config = dict(
    num_hidden_layers=15,
    num_attention_heads=7,
    norm_eps=1e-06,
    bias='all',
    parallel_block=False,
    beta1=0.95,
    final_lr_fraction=0.0,
)
MLP neurons of a small language model. Each row is named by its layer, matrix (up: input weights) and neuron, and shows model dimensions 304-431. Each number is 50 + 15 x the weight over its row's rms, rounded and kept within 0 to 99.
After each neuron's rows, "fires on" lists the tokens most often at its 100 highest values on Wikipedia text that the model never trained on.

L11.up810:68 54 40 27 26 47 51 27 41 45 66 41 20 43 35 57 25 53 72 53 25 69 37 61 46 18 44 49 68 65 60 23 66 53 64 63 65 39 54 75 70 54 53 45 46 42 55 60 31 62 53 60 57 74 52 41 60 37 32 35 52 74 42 40 30 42 44 54 56 56 61 57 47 58 42 56 49 56 65 45 48 72 23 48 35 41 71 54 59 48 51 67 55 75 30 76 28 48 45 65 59 66 42 50 50 85 62 45 33 46 56 45 53 55 70 58 75 83 56 57 30 66 70 49 51 55 55 50
fires on: " bo", "ba", "bi", " came", "bo", "we"

L11.up1051:66 51 45 59 22 46 54 47 66 36 62 37 49 47 53 31 44 54 34 42 88 53 47 57 47 42 36 47 46 66 38 51 38 58 30 34 21 57 51 17 77 52 55 41 70 26 54 56 53 35 60 47 38 29 44 65 36 46 40 66 62 16 75 49 44 62 41 56 61 40 76 50 54 44 66 53 48 68 55 51 73 37 39 64 60 34 63 36 20 52 30 61 33 42 38 40 67 44 40 69 51 40 51 62 57 44 66 44 49 48 68 41 41 34 54 50 30 53 59 51 68 50 69 50 28 37 73 33
fires on: " was", " became"

L11.up1859:49 61 48 67 39 44 56 57 39 38 52 57 76 40 45 75 40 40 34 48 34 43 55 49 52 65 20 26 23 76 31 62 58 19 58 84 27 52 74 50 59 55 44 71 26 31 63 29 51 54 23 38 45 55 36 36 26 65 63 47 65 32 55 80 43 63 51 63 82 51 60 32 38 50 73 49 34 32 49 61 13 54 53 58 59 71 64 49 46 75 29 50 52 53 39 54 52 21 52 58 72 55 41 74 62 28 39 47 51 57 40 43 34 47 26 46 71 60 41 45 71 53 66 40 44 59 60 48
fires on: " as", "O", " de", " so", " too", "la"

L11.up2523:60 59 53 43 65 41 24 36 58 69 54 76 65 33 44 28 53 52 24 27 71 42 43 44 53 48 51 60 61 69 56 61 57 49 41 27 76 52 33 53 35 24 49 36 19 32 51 63 61 88 54 34 58 59 24 41 62 59 44 44 19 51 58 80 37 58 63 44 59 47 33 32 28 32 42 76 45 84 44 46 43 31 33 59 53 58 17 56 61 32 50 53 34 15 53 40 41 28 59 56 50 62 38 62 38 63 47 58 42 48 44 71 43 65 36 56 49 60 74 35 54 55 34 58 31 46 36 61
fires on: "'", " the", " Sw", "s"

L11.up2396:60 59 66 43 49 57 58 49 62 53 58 18 18 47 45 25 46 52 40 42 83 54 53 50 47 54 60 49 40 53 65 50 53 68 66 77 61 66 69 10 55 33 64 31 52 50 86 61 65 64 70 41 67 39 45 62 34 45 68 38 54 46 59 51 35 55 43 57 58 56 78 66 46 31 60 55 47 55 36 64 57 35 15 55 69 68 06 48 49 33 44 68 40 25 57 43 15 36 37 52 52 36 55 41 40 51 67 66 61 32 57 53 64 68 72 55 36 23 52 67 69 55 29 47 64 44 49 53
fires on: ",", "s", "\"", "ers"

L11.up1779:41 78 53 37 49 55 34 22 66 24 50 36 55 63 49 55 41 39 73 46 41 37 47 58 24 46 32 37 46 55 44 69 74 61 71 23 41 65 47 84 54 58 50 49 72 48 59 54 53 68 69 80 63 48 57 45 45 19 45 55 67 49 32 29 49 65 31 71 42 55 45 64 43 48 31 65 39 72 71 48 72 34 31 30 32 45 43 68 58 53 54 74 43 28 52 52 04 62 37 51 58 60 41 53 56 39 25 39 50 36 51 54 48 42 71 33 79 64 19 67 36 73 35 58 43 47 45 77
fires on: ".", " United", " pro", " med", " F", " Fo"

L11.up1525:38 27 36 38 43 52 56 36 58 38 26 35 23 23 53 50 36 30 51 40 42 69 44 44 64 62 66 67 42 55 43 59 57 24 45 22 47 21 84 41 48 73 60 60 48 37 56 24 78 44 34 64 22 75 49 10 77 50 56 68 36 28 49 39 55 62 64 27 87 66 45 46 64 67 56 59 61 51 21 46 57 29 52 47 36 31 55 70 36 31 67 63 58 55 53 38 28 40 68 73 50 35 43 33 40 64 63 39 64 43 58 48 42 51 32 49 67 51 53 58 59 60 30 27 46 21 51 15
fires on: " be", "De", " was", " competed", " known", "ly"

L11.up1330:49 40 62 50 57 51 73 67 56 58 59 48 25 50 40 59 45 35 11 37 58 46 32 62 49 55 75 62 55 59 35 80 56 59 44 66 71 31 34 65 64 41 30 61 51 50 55 48 39 54 20 45 59 53 56 53 71 50 33 48 53 24 56 73 38 22 64 47 72 57 49 38 52 63 47 27 41 43 79 69 67 40 63 60 46 25 45 48 45 81 59 27 47 48 39 38 57 43 53 59 55 36 69 50 62 60 61 52 53 47 41 59 51 22 29 50 66 21 49 52 49 88 37 35 62 70 48 51
fires on: ",", " New", ";", " for", " before"